{"hidden_act": "swiglu", "qk_norm": false, "bias": "none", "init_std_up": 0.0165}
MLP neurons of a small language model. Each row is named by its layer, matrix (gate and up: input weights; down: output weights) and neuron, and shows model dimensions 400-591. Each number is 128 + 32 x the weight over its row's rms, rounded and kept within 0 to 255. Numbers have three digits each. A neuron's up and down rows have the sign that makes its largest values positive.
After each neuron's rows, "fires on" lists the tokens most often at its 100 highest values on Wikipedia text that the model never trained on.

L5.gate925:151088115123164203101138162172103095116103109121136082101127179139148096093094138179169127122091095202169101195174134119142154217107109121086091094116128069153120103140149176112146132155140138138137160090170130115156176133145089147099110132122137179184146118107101079105106124101124096155099197126105110132126108138112172136153114084128149118097108138136132083092146120062149100122155120152157127156158125140097175131148168133122200082144123149148175102132135155117128071101102129116099049074118110072056138111099099064180112083082068083151158109118161125128129100114099141128
L5.up925:110160038146094150144156166112153119098126114117215137091097104092109101132131152158108098076147108197175119163119075131084155141094151078136177134160153123085095109095104172123107156145148151087132118057121108110095208147136237106188117169129111115167133073088171123115157099163072130142157150130124123165125093106142110098131170090131133136181143146163098104082101121104218165128084092113117094181141092157154161034150134136121171183128099167129140135144131127160153109163154199121102126109140108096135140116119156121165121081172129091094124087103098088145123150125106092150
L5.down925:110116128150099165088062154136113128145138086161182123123072186150174096132094173125158087105112105110162090122162122092072110134118116164097171160158110132131121130129081183143141120087132070087146076087128133133087203127096176038062153196105075154181094154080126157129118151139168116136118164129125132144159156165149204127181138144127109121153157091128127103171147120068138103114095144092165097117137118116164146096151097125177096089079161098129144165161158111040130148125107141126105050111080139131129152091127175127135154126128087108168138111111125172108148204107145151150
fires on: " is", " was", " =\n\n", " are", " as", " were"

L5.gate161:120173141141086132150104133130110092149150098139143039115153164106100119121116117134147141159120154139139132195062137113077128133130178139128143170076134172120216042158113128064161087156131163144141147138123131115143092079086080175091172118174103072128107170076099123165155137139122143173099130111125126165205117145119152154101205108148156091140174137084130175118128134154115127194115107109092169135153116115104070101159146170109119111133100171145180056103172198113111141166129132122142129155078130153095135121149139225176127164085189138166167174093159113147098112114154085099
L5.up161:137161137117135127149141178134148130095143168191139121103147151061149074110103101138123112124105144118078164112110065130142014147137214151156085139114107136070139144153147124140122184140121132134134121124112070092127090148150066115093129130097135120115132169096055110172148147127146095170164113182141120134187080141168155099158142077103184093105136142128156106160140148112125132135130106130137134111098098156084097128134132152074126144074083118138126083166132131150122209162121168115113096184136069202151089158162169150172192111111154201152111222151159135142148090141200121149
L5.down161:097142117124141109133152144105139125111133176147112110087147141154189073182154139091122184084067108136107067174099112142059133091130090114063089164114146118068182100107095121142107137114115043126147153136074076110155109202136143107121127096103195111138147210089069091102117118150107099127123132168125099088149126083096142164180186159129183150085151138138095155125126139118149067138155171101170124106140182089122141094141105080093148115103132137175088092100117166094133147079136146162090116102097149165146104134073158131128119127081162186182117093180164153143162109138146138157
fires on: " |", "|", ",", "-", "),"

L5.gate1508:156169177125162086115138085111115094125126089103135155175160159124149123113102129087132162132141089100147156113146102146134119123171130170192097107148091109101134127167144091093132142108114091107119104117111094094174077126161083134154152160125097180109101110163124154096134083103140103122158132174160125153048135132124154111135043067073115053129084167138126136134080075126115098221088118148133148137057127132143080163179168112134119116107117168153110110174113122092076136123165121145098134163170098140135155154119078114144163105164081126118085140141190101145114168162094130184
L5.up1508:131047095105176148139097182132107108141110091058156102171149206108126137144079096098162151159161159192089179011099087082108104114134159141126162120108091101050117115093129082085158130119106099126148089121065095148121074118161096107099165184105059132132149096125107103106118132122162145068143173112125083079093149110213130168095027118063092136151106146103146137129170083173121116170135110101134098152153179143130115064116178126132097131101134112122087145166123138137133114119095153075161119128164072188092165197110075104082195102126088121108108163068123111185113110141143136126
L5.down1508:077137122128083118086136054101134104114131088146124107110185138127118131119197137161092085093141127133105105109168142122134133088130100088130121134163125163054145177133130097152174146115157170129147160085080133118136128179126159099114071095132178204109134120107164118102146105115075118124126152102143145150143131034140142109149090125146093072184135123156098146128109077152127097060133146164084182135134092111155101131107147151108156138172136078069099145126133091027108121175125122079131103091140142066135146122189123155119132170092078204136157149175149126090146160093132182105
fires on: " |", " as", ":", ","

L5.gate137:169139142164109096151160119109143125105112144138066174071134155140129135107201112106141206163143136089124120130173130137121110138083131102099130150112100173090141111178169122143212160100168150088100141187161112057183192138134105145115093131171123139146161166145083131153131174130150109112147121153147175110169091132102070070141076129086101123162131074162180142088054124064158162174146082156100084154149185113142159147143114118142111074162119171076157115122134176189162173111027131049187177130103149181138120027130128129134150158078128115116117128155156173190161139115071106119
L5.up137:185096142206141107146099124098173046171136141189115161108092131149075154107115142084117127147118127160112146130128154139118115135145105146117116126067171117113121172183093160173155134097156144103104160150115127163166203167149097210141122114146153161154127160114162148102174171128165102172071101133139103169140151185122146126129131138141111166128116143083169160149131114124158124173202173171094132127168152154059133127128074114141119170169135146068105093114087111142143171095142168170131055152098127132137163079132112110118141151093132161131112077114122146097094153047055119159
L5.down137:205148155121066176098189073070137114085098126156096122148207130120125139136110117084065141137190148159131120103082100152111153163105091110116136068170140135140089118131152097133123153080099190134098147091139106122141122128170148165115109099098139134126114100135123156204093104140133106078119090121139119073150133137131068126186130116142134100154129111147126173122160121128070102150125092135121087116086143130161157033145119092102093090144124137124143134142116135154123144138167140141155070076124141158131175102141169022114111172153105098078139147124127199127060185140129109139
fires on: " was", " It", " He", " ", ","

L5.gate1916:137105131111140161113109132094129133122129100142105151117106083182116138120114130109113075135079064186117126123134144128173131123087146103159172115126079137097094164090139113124121102097105103100117129118078103158076075142103138087081108128125108118132110142110120138113121189127169144105168140129110159151130130127095163098161133130137177056152173122115114082079102128163062084120077125087079071120131147129191120113134101083125112172096126108139094119196119188138099125122229105119118155135111159113141106138124077133123100205108111118110165112086140107163122138159098193131
L5.up1916:151198172104136114122092147106158090137140116084155133136143146084092155098128141108039131107154150117121123120123113097151113152142102139091047178071108130124162161132155135079050097127106080092077177105126105201144127112104116096101140129083149082117120126146099186143115185132170162143133141115126114102095072140138148104149109160131101140148125095145139110111118104097153139093151093145099132095101138116152147170158129146217121138192160153132171090147096168202147115119126141165102156124088138176084122128106096108117155138140098115135143143157153141164118108126142139110
L5.down1916:168164123121083131121139160124067136124134077099147150180171163102121115154182177086142079097152091120091148129122126116108113111053117180127125187116126134133146119079138122126077137139125160089078100138107124120100156149062111098091114098154166129089193109115144151161134144142157201107164172155185081075107103136133143057108087110126136162156195187187122127134137090081084124202139092141161120106086073130159129130126112125119084185124070115077181123150131165116094097115092166123129177099147148182159124211153081158129100134100110115114145134165147089083194089104176152151
fires on: ":", " ", "+"

L5.gate1672:175102110113155071141139141185116102134107113084170113105155154141156125114179183119123147156140104046138139154211105178103141143126175069123070073084130156133132119165190108147161173116113092103164142152160165154191105184121176082182111063100143150135192109157089161179077168056094111137125147068097170086102124169162101100144117144167132122125111118137067084144142124189104167112151148175149127143150086152097142177136113153103148154145177136181181182123182101152164103144084104148123118089097124130122108118123103096134063149144151103121107124117157065111171092125112177144
L5.up1672:127107176101122076186132137194116096131076107165097150165151109111146140124210142134102099146114166153157164092157121158140110147084181102152139123102104055148080106106182095093140131114087084099160092090112165171166116164134150133108143121149170104177190101122131122147132138137160137102176090129135106102081118144177086082168155106115124119157106154112074137177161084156131125095125106105129137202141145167105085108145067149057107218114120128116152110125170165107132171133175096105144076128149149161158075116051092137141093152133116112124139182113100089163163115185180105122
L5.down1672:134110116111113115116176141203127190107148133090093160165171127157097168121155164160159090117167168111118064137177195127101175129172111093092108112092149152093143154160201132201152145098101140093129131107099164113111115109070135166109124124135160142110145160123146098029139112103117166088150138125171181113100161130150137136076166094175120171131117139149091098170106127203096094195094130131150118156155162164145163104110136120124163110155127053138084106122031129055131087167145170182096100158119087128128090104114108141155098110145124127150154126126138147101163143050072083143
fires on: " in", " of", ",", " at", " to"

L5.gate1360:086110112120119100047130120140147150064092156111131147120142126148109134121168111135101101121121101153096184120135105082137114108122124100098173137123126122130146153144105173146120190103138077104148122128090126108145160135127117112153099104085078174061102135191156130139069150184120161151177118168114116121176131146188119119122106093087107101136103084096145194106094146126170112147130175127037152121140178105179159114118120048174178102109131170185145188124140123151097069088123195145124170115103139126179142149124129119166132131143094135122111089100166109201143145096103188069
L5.up1360:048079151194156133094099129153147151176097127106119110139104150116212106086167149153181146166100136204111169089122099177152159151088112108156112128150134110063171094090135069156128120162097084076141169094145132084195107153174106124149129129141084180133107084146086121174176079168118096105137097106087165109128085106123105211115114121106094126193135206101121109099156180147132069112096114137141143115150137151142114174045124156114119155140141143111165089125101112082145145167116125130126130066119114106170152092162102175081123055149114104195110128125132106127151101147137111179
L5.down1360:121140114146183192066085151139137182104162087151110129143158113174091113116097131151128128144093169189157074075170125101123153121082177107117172097132056157151172105188088140122159127123158118131192128086057168104090093115085165096121173096159140138152183113125074152074147152140193180147110128164096162128074139060164111127123196108115108103146130148093213125147110140184106130083071153160120105170147150140135134150124100126157118120106097139113178137122100172118076156138149149167108142134074133159162165136209111143124086125117063160091107121184114151122151083144073132131
fires on: " is", " was", " (", " =\n\n", ","

L5.gate632:138156061139081139168141113141157185143175111159105133098148079116140163201154209164088162129143120148106090127075102064151114071093154164120108102184161072122129141144104135141106126099126193144114098194134104095152142166136154149131158120099040103144147087106083144124103075122076158168143120080089153118137154111099166110080141107112133143135175175048125157112134076099142164110174048043087082094124108159083118139083090096086170077109175103152164102098144070152147159159061113171126087077178124116164176094142126112189106104101135097073069083191141111064085153121144115129
L5.up632:110091134161160166169120153094147154156123136107144167176109114149153099151141072150127152158148120101129113163065147147114159118087147101114141108190124115149170092166151088101121120117155142112154113131128110114102130127108128125096087115155145165144106094123141158088162123131138171136179106191123085125163138136183147091051119149067232127037112093108163135155177083156144163104128131096125144080142124066060167092119141175131154076147150135136167106101118154102120128070087066051191127099200149149160069176172114176134140111133131143154083124070093199148146089147206117140
L5.down632:103131120116171129135106173087131133092135127079173153115155150110128101181139167133178088166109078114123194195105139106157110127076103101109083114127136169131146107125117122147134097100186106117155122107176108134188138110142098113102136110125179124137065149190160153131106124185091152120065117104106122081104145072138160128152104127126118127152150105158106133077156126166098157139102142109140118131183112090125116113167094070081108084109106151103130130066117239137100145141160168101095100125110142144085108088150088163138149109196114122114121138099169125126142103128128129101
fires on: ",", "-", " and", " as", "),", " -"

L5.gate615:137172132143115141143115178079102095155117154163158141150146144087155133123070090108081161141128116088106121142101152132113129120151135146162113107154117095061115071178145132101082174111137122079111114163116157061139123145172120057115172099047097104090127120119124151137103084136119128120168153106113066072125097135143138102110125117077155082150124157122120139118159056161142140174077138074137133122129177083131080111137128081104138088095166134117134103125108103109063140139135147113132098136169153146138168140119132138102174041114113134169100140078115046110122118134158181135
L5.up615:128142136117137147206128163115118140115155126149149131156161136090146160110118100092111158121165130109108117097101148151113125130145128157135117151165162137088163084156138105125148187069128157092089147144132147105155097090156102111084147107082129103064130114124065126106124120131168135100208213127129082111141109102144137117123147065068112105148183144096104182124165093152117098147086120100149114125188134073140085086168126087104163171099132164134181085108085177070113156159157170087116140129198144146106157142130068104105148104119118068130091156140151102074139128155132118119
L5.down615:070115179124149168100125123122149147079128122143094102187170101109111151088178093117119156068135121068131145115123149162159121086132160085096150116196096144082133100090100116145129093151089159117106130095090157094120140090118118148156086118133113116131151081069132157073091136137114122068168126111156141140107161075179123136092118096134123109185174114061118161144130125119137128110068134155132176129098128156149115118124140139131139117115079130136100149109129158144182080175091123062172174152102064159152164092144137102130142150113046161092102135113146095132105126100153115117
fires on: " |", ":", " by", "-", ".", " manager"

L5.gate1990:117144126199141142216121188140121164118080093100119114128193156119050100131111132118122190103112146123111091086097107114122101116125122169168165104115117125174122117135116121170127124122090178127119177175174083161126120137144150137136128027121157091119093160106163132099088118129163107117116150127131146130193092157092105136131198090106114109073150117092083121118122139090133119124136136149194111111160104095164154156170144147138095156140137049103154132106109104130135155114171061109130164128153160175089217173146107084178170128118154124135112163136162134144122080188153198128
L5.up1990:142109160166057126133157160128180101112151170087109121138116160156119156085097187080156136091064129128183170137116105117136114069154130233132114123134103158117158142153151193150131112132137145125189135168138165128133124120089126119120144054122162105110124116105146124105178147100142160062096167138134163077166138172178156158188190083181103088144111112160144133218119139092153139161136111093152163093040141158119101114066146111168137143131119158101177126100117098124105139187089078145127116141071125118098158172107160157136054134134197124131040097103115149142126100165087135177
L5.down1990:090146126079131113168086094125173123145161105152060228144152122183111152136083126073128104147135118145124129112130168181187153165149158137122103113133073119143105129119091173126121156109120144136180180173108140131140159096138156121173140130108121100096105185163181149143178105109127146171151094122084145090116076170186187090131162111100150137147130134109127078118124137152135173146107168095094094084157151134123103112138151151128103132150096129141127159118109090127157107152168132115163169091090137196146136125102069108100138076158085187083128105112135139138136091112027183112
fires on: ".", "–", "1", "2", "3"

L5.gate1084:120139124172133087129134092122178153173201175129085088175140088080148123176147096096114120091155061144091119115087146078117145128128119125096074146114119116129147142088096127079148174114165089106137171138146088139134180125149101109128147103116073113149143150081055112109123182111078141127120068125156103164088132134062151183100115167127204163105130103187089081169146139174161094156085153111150121097156138142070131126233161178133157114125083102164076094194074143092153200149177178083094136166081103140105170166097155112104107133141104142087109107184163110111131121153124108115
L5.up1084:159142147134125167147189156134139082156086114104085153119134091113115202121109119151184165220142089164119113116174131125083057122152054117117130090145171124135085114125153132144114180095157127153120169121173169138108132164116124033169110120126178117116129158194111121142134160100152047145142136188063139186095137151081095134163144133100154073163131139113150078139133132122145131145137163104157183121113126074100075160135112171113095133125124153133094107177154102099121134094145108168127123136174140117148158160146140154185143186116133097163160209170139118105120167137089194097
L5.down1084:137120121139143091120130129088140053116092103157150182125069125117123113103119054144112074117088154088091069105136114102120127080090126116163076131170094108153135118166137175124091141137163111099133167179188098155099080100111176130108138055131131136107082124139084152121159126098147140079120093167118133080114141118143132131144144137157134152212101127122184179112082166123113166140079185204142090169186197146139194172112170096145128125172171152143154144088131143154129091123104155121079174144104115136121085126126076141157137137066133135128111116137089114164091138089141188048
fires on: ",", " to", " and", " on", " At", " after"

L5.gate1431:136179149073134178070110139128119104124071129190088105061104153138128136107164093154133118093072142112104160100101075153133120120176126166104142130056133121175099121121091185092202172141111125103147087159137111157090139146123147189167210056121096165130161135139090051145117137116200178131142185131173120105123136092143127150123100150159142131112165100156155140117145104121152114115086083144173129150131117203128155154188180157172131139126122160172188107122177111110081184141119118091180126117127152163141129121092148180129127138087124191080085100139093132166146120142092120150
L5.up1431:167122131076152138165131121151090144116143110129120134150106136079163077112195131109142193093168087085080155095107095150116163149071167142118058145123147127138128136128099173071087125057095152113142060119159168138149142078147149169170153129133150129177163134133119090151114105087125149124081130163100153146137112131096082164084177076113120203114184124136122122112131128202146135102116079124202085172121111149091133131176156081152114189179188116156131077133166117117179190161060184119134080080120147131094104085048106105083121125074123157119094131117098094102057209080160177180
L5.down1431:120062142116100127114122117135070164190087196094123136134071154125140191057194140094138190003141108054178086106161133128127092144128136121038041153144074091136167101116097138134132111137087136153123118154148154177098171120117117170104124113107172067163153096133083151114090151114106158119137133142122077119167163117083127189128089101152164234118158095117145070132117084092100091079107096125144132167148159135129107073153120165128126113164101176188134100109106094110137092164095139118078083103105119133089131116097159124133116128050140128020058116091121100182146150107075120178
fires on: " |", " well", " medal"

L5.gate898:166152085073154128104147097205134196151152124158201197095069134076097202148190124083119128149120124153152192151144148107099150096141123151103145070165150092205092166134129113099099145133109096101153067106178149120175138129121130147141120092125079142090138135154083142119087185097153121118106202156085138143133129136138150088109136116130104137076148108121137167133103052097067158113105127138103145107083126135071173117158137142102129135131135147120130086132089155111154149153081112100140073131124157179132112179114152173049102119087214139087103116084095087136162097103170119148
L5.up898:132128143133175134181148122136134183130123129134101153140137133114156219167145146123120111109104119116116183070156130124091139089126163140092113136137161076171127113133128134112143072116093138169162154151140173101169092146143117094154101101196148175144093125156154146107131151148184115090146191156146112109056133151090158093103111182098131089119144119124110085194126088131092094165071164110087101171129118131137082080110193144100118117135075136061131111138149110167125201136162096113184083136118086132156146125090113174065079141121165079133157133157147155097093136173126086094
L5.down898:096132164141155125112163119111149160126132082145161124126126093113131184084141157081172104171136138162199186159159108127191122097149143162143082113143148082124140136125179108153128194120107065139125118154114122098068155143164206151122102160100115146115160141070157122147144119125133097117153165097087079136151079072136141147156169117171138126138096108168106127151156139158159125124197145148158166163145087117168176119121098157112122105102195105084145134118104105187108112139094111130140064094128048124057135155141110136113188147151116093117090175072172144142154091073117156113
fires on: ",", " who", " of", " had", " and"

L5.gate82:129114182051138120127076158066129149133114130150145119138181162127099075096095117167124157120120176125152163150125127084158126138133130097114094085166090157123087171145127159121161138113162108116188166134153141103080155192142144122106106106107125112148161105167104197124138107220104127153095087135103151055160103089110119136157105132075124153123140109098093142118128058137078174142175167170100132137112162120042093114155174137087119136167113098120108133096209104155117148120143126111203137137166082159144117094128095127156186112128066145117118173119181139147125191110161146134
L5.up82:142081140078122122142144167095118154145118193096110172110115135116154128077069135158072095129185070087159158110120088109120101102112147102145203090102176127148089127175110168120160153130134065128153167122116163152130106133169094089135150072158123096109140102111122098169120191107180100077161108148137126098115134170172120111131156086082150151094088110129153094105062092152127150205163152068110127113043135128189089182120137080129110087127133201167133155116115097120161157125152128157125156121149171111079149085114139089168134131131112180098154165148130135166159071116126135161
L5.down82:113160086132134094149171090137137100174137115169084142081142170148152175146132078109158110111187118080135121094146089113118086119190154138163135068132121085092156068131132083096126111079144158134139148085095153091171153114117097143143168124094168125081104112128120134127106074105178130094205129129110143153168099104123143113095125118133149149167128105166109112139087147155122099171101074091109154083120117114127099080136147147112105157100120111106147206105136130079090139060120151113156201128171094141121150139167115138183153159151108152108072040129067139141127145054183129146
fires on: " |", ",", " and", ":"

L5.gate125:138194158145152117099173104142162070115091149165142166144130131145143111119125087123157071111139109115102144131180117152137097115116159119159142160127118179050103112126104141090150101147124163084139082103171144182127134066166155095135143160118158140122141086154110143053114114136119144126067120148170118076138114161135109154098125133173064158177148086167151092136106142130108106065118089093196159105099121175080114167205079076169133131065081189132172143133130120142152186162117107060049158120148092100153096151106130110140127080144086091093028130075113108120168118120151187112
L5.up125:160092112156131114161141132150157188070134084085106194139097114106179134143163165140150074106118101154159173032106076128105128177088146105164137112107149072154085138138108083132130132135150148087035117160117138108087239116168148145114106107084138161118133062173090141154120154157062141125133129187142092123143129077121081086122078111151138148141133098131082093133087123138099171095093126141208093141129133108030146179128140088135083162065156183116065146152106127210146172140081116103115136067161078163195151145054109144146079148110145173156149178101126126083156093121093126109
L5.down125:070128074168060109101185105111064111122069157111126113117121148105077119157164115181096100208111144102115123105147109157146056221103108123115169098187115144150130128157108129184129149090160140158120181106087167101163170118092125171065173168150194146110094111140138105147123109117126139097139163108162117122176160137096158135157115117089169179160143203130150133165090132105146091091112135145130135145097123122174219147103136118124073139136142130138119113158057129181093159079194100154115191072110106175152122137112110113114115133099123130130181130082201093117181165134077076123
fires on: " |", " |\n", " through"

L5.gate950:103105101100098186146152126122156152123148091172194111092164075113140168106179119178046124130119142161100135142167156102113085132073093118115093087129120171139140126091137122130052126093058120175136170087116148106181111133102170112117092090087051089148148087160102127127188145127112130131144176203120112114090097076169115067153156162121112114126149131146122116162138162114088143157144092161120118120123101088177116226165170085055166166175106135105151135157101130146118154181167106122100154109163122120173070125113134146143144166162082193155139075142150106202129075149103096067
L5.up950:142111082143102147082127100113102132160139098145177145094161110142106163083147154110133202140121106157180141152123140133110121069138132087057116119113133170137144159152100119133132177130107114156191138157105180164215088096125134048171080102123116178128136097148103149109117123113153088105136161145122106170092115077083154189156081145092120081124084134077145142157186134169149120106154116148151125141146177085136158175132152163080144166123058148151191164123135095151096091139091105124143103111070090144159136143124135174096097130166149155103107164101143144175139079138156110175
L5.down950:142156127119165148143116147091060136121141088128082162138192069137166152149142093113152089122171097182092174083110113069112166111125114175110177156077082167092188110113136134151174167109167086094159122174123135043089103156111079112140173104148118140084173167069147104059114136098140165110120105139108161092077115146116164148167142170106102158110151137058151128155164131182176104159144175162163128096126097077150167096090118097124118098138151143184146121131110128126130143141097084107070149131182106157190181127146167108113074140130130134148120162170167160141121094067130069104
fires on: " is", " (", " the", " a", "\n"

L5.gate325:121172177181084134169139097128156091127153130151138141128164095158072100149181204095124128125125090153130114168124113177115139092130100164108102133119101165163131129096083121088116143136102116160116154126140107135183137169119111082094081149138095157093108171143124144090174116113151141157174105110135071178141128179126149158096095127127144125091151095102178109133110077190110126178117174149152147150135110119095067082136089191097174099113135111170148101159142147100182134100130170104138119124121140165130128133174158090162082158108124166111127143116088095085164079090178152105
L5.up325:155153157131110080192165133113051147065142165148126164114129138112097126122145144096136069171117145177134123098074152094112132064093099121122070106159114155124100104126115165104137096135148131085118119146121153122187127085146105174118180160169093120101149139120137119172084134089178107139148125143076126143170098162118168100189159116092161131129175138158089104146138077083090072134145128124151127179140114097105114150126103147173150115118089169176196181141110069153178190117132097139142113171122151127159108138089136013145097173084108111066138126130126045116112128164195165113
L5.down325:157170128119124104128117065064083124132132113138102135130131145166113144068096144146103088130157130112168096133185140127118139111116066142141130080130135161131121149166069153114136148105108149119161155195108130157144124126184153062140189118156177136087123135102133065118159124100129128122119136136178078089119082169126094119095125130163162169149140101136103145206136119126119113119088173086143137099059122101104146139128101099120138100087088158115092133131040102101097066155093150115170131131131106127124066171128117120118069122105094102120088141126139135115156073170107184096
fires on: " and", ",", " with", " from", "."

L5.gate1040:102141052112129141087137085091158087095142102123126156092122124140152159148122093117138132109114096157108131183114119092095114112156114095176197186109113147081089087121103168094106145147123135204136146148177173177139136129145204074117144150119102098185074043171069123081136154121129111141155142130125172164160042095116110056133129080135097136117145142160135148069084155085220132093123113101138103129141149109135166093130157156137187054128085143174145128134136143161128112094068123184151146189145049076067094126099109088185100138164080078107177136126158164135127093136101147175
L5.up1040:128123142120084137137189154088159114147080099097071092067129106101145061122067099139128142127107156143140101182076133108130178129093150166133149101062190135227131097128127119081061128125159147195052142045183129101161133140118099135145144114183110152159173083115132101147116121091143166111168111151100140156115088162154116153105147152151120122119135115113142121153157135104164139141151101142178127074169156092086143098127070133074137168137174183109146130087062123140093101147168108139116158111098140139116196075134104146151176095076125131120155082133075146160085092147158119166
L5.down1040:090190122119081133135110103102123095172141146123136111135136109110165109154120166159139149078100091139142137117139128153135139161137156143160090067180155068072127069138136101166198147133189102117139126098093129141051100130147093149164069112209137143130166111128163144138120142102103164137142146106137153165107080133127112180202128161080181163168106059164119131093149158102193195129159117166139121151187158093126155159086150160186087131064078100126142103127077114052127170116108160167133113117135114160103152079134134176114123086136101143143132128093181113094129069079163136151
fires on: " is", " of", " are", " for", " to", " showing"

L5.gate1443:125130135140168102127138200099136137174076150171187121070125113085112155142196102113100096130117126132136176145119149130154208117121148109121110168114151116210112048127155130088158137151133176141141170164190102085129118143132125159143138161105064107109119135161113164128168099117097095156152159133107128163135141141115119124038126133160148130112149127083174136062115098096153140161122086151118060090117125078110124117164132137158162167108137158139096119134122079137090164149188042172144182095093104088176160126096166164151082083140157138108155120066126170077096130081169088071
L5.up1443:136128081157202081083111130125103171143091112144078136175160074157138173132121065149079182161098068130091113159143185152116110116100152131110224165118016162113076113151150141096111147116162153172154119126138128100087079172169112179108150177115079158061101136096144095122152131133112073132066132152113129092152202131153111084101050104171130125097097138118161137178163134161148118094174131099173079127162175121140140098084142087103127120117130118114155167084133101139138154116104138093145120111178098088127185114106197088168113057137120109120168150140118170143169099075183154157
L5.down1443:118127146127099108157100109177089125115116113119163090099137072152153158207066111119121109169125126093121072142166123148121079104129174166155120108152128070157171165139146131141110166167117113132128105123111131171151148125099141128138115135145091086116116137139131119145141120180139097089135119108135091119143108166140080125129172109148133148109164175115155126134134123175170147103187093121132151089093165159105091102159082146108140092110167123132143138090150162098140144116116106115114140172110132189175118150142130103070149185084079118046139137159115151113126105130116136109
fires on: " ;", ",", ".,", "),"

L5.gate324:093134158124127142152140091058174132141074205169108161124169149169102088130116113134090104188132194187115161119115144082150123116129141128143213110058090159135177152136175106132175133102110109149138116144136176124144212141127091157150147138105126108118125135160105133101111116180170122144126119134180159105133134111142090141094144123136133127110092086166136105185133175110128125120080113145157207108097101177134184148111130159151138134153110136148116172074209150093110131114103062113145122126162129135143124107107145103183103157153074146071137144164163108165084113135132145088
L5.up324:128159197098142151101159102153148141131114107084111167171063085102140112095103164109146095122064081155116212138162129155159188125149184139120142117156089191116041134131087116148181100159117105083102105139171105154098155169155119162152138121046115169103117138081139106153062192127116149147145142066125104171082147152103073116104079121153082154089102145093180130103117121145137074135066153060141146099090141115141141068194164088118111149069114136139075146092162115109125188153154125119170168129092105084125140057046124182141121109127159169176088145139139084107164101176146118069
L5.down324:129131081191107075144149137208134107105102207172128131166115133079168034161091117156076158110098115164125116153101077151168095088108091144137142077132184180135150107137118102169096151094091092104086119108183136098198160140148158125134132122094118126123139108142092137154085164138148148130124167109138202102092093130114121056101122112133157143117084155117083133164163100104150071149145096112119166158110148201111120079138142108128088153132118160091091135155161141096104120108230110125141117161150223125125135130184115177129120194154189127221163132120159197088114115140133113129
fires on: " R", "R", " r", " |\n", " –"

L5.gate1235:150132106134130126121071118148120109135114137226121145119092162165094159123117091157104116133096127145076152098175134116119161101052151103141200109098135102117171098147138106162158066139084128089129121155151105122097116117139113148151111146088080135130148218170167116090119141059148138079106105130163171107139098119128103146178140119122106063122153140136117133094142100120104099092126120170161054171166120189185148125150136105123150129125130087109106169182117124139101121136169129110073152203062106160080075114096121112121095162123133085097130123132159148136118208120143123152
L5.up1235:121123061150080128154150154176137153130093144090155142121165123187089061139086121108134088144153129102139077173150111107142128142101157139121111132153123078162146093133079105139158075198161155186125157123161140113179124093117171141121131075137110113118140155142155147096170130128195130135104107089132169127124117143073109162151104147185140145147144111198155113135134169153091152125149125112129140081124112123147110163109159101112144131138119153165149107192122100122127152124092110140143162082135125157149201116129130108178180160125178153136124155105076057148056110090084104125
L5.down1235:130080160148160142094171123023083172118135101164117177172129103144132085138157168153108166181130137075218083112109207111109096140179093099141083131136119124144121113096142084124170085098143106113174129083165161118157107094137120133131065189164136153070179088125151106185151101119121155111134068096125175144149094113140162207192146099127141124117128159166137096088172118157052136137132149119076114098085087132081086115114093151101164143176117131110206124126135101147072113150135167098111069143136125135181116160121201092065185117142145147138154135109087093104136097109117171100
fires on: " ", ",", ".", "–"

L5.gate1860:137134143166104111140119154144182090115132128170087162085121113064139119129198094106115026151172083108133158108112090105123131127097098093121116095102146101139080187118167152149089185109126117091087104071095112146168111107104139118126127154133149123159111075107132165161189092111123109115134131128082091131106153140112172126083085177099115142110169134108108121146102148130153096149116120066094122124093140122145134121119118082106104135099111072085060139112129167166149159139122091086128098097099161122211176086138140154108120148149117101155091133046110137156058110140115102145
L5.up1860:148171156164105131198120116138225157090036151131107188138091162055124080025124172145148113220112111124155155182079105075188137111145094101065106177088072117177125143115106126158105139073101144089086112157098144127148092130121108085195136156130155123129145125093104082193124084164111096108111112137009122119111125141086167127116150119131118120161101155108137171129122148098122105126105144099135137116099101143149144113093086177085107105160131171141075146095096078153129158126087140157152122184118120110170141113155144125073142124091154072155116146146118142171104134118132077147
L5.down1860:080108150150144153107122144097125119141135144126166124164086157127107163085110076175139098169087131125192094094185119173132091151137113190089109122082207157161167198105111149185103101160126130151093133091110127113124172095094145158199115107147175150117114117150107163135132114078160143137107155157215084152098129111146153181160153064142113123116097106103121147104079146148211178186153153121152105131152060171149162139095076163127152161146057098101140118134132162061159166154100090120136126138106125112139134156103143115101085164082186157143151140098161117068120103126102135094
fires on: "-", " (", " \"", " ", " -"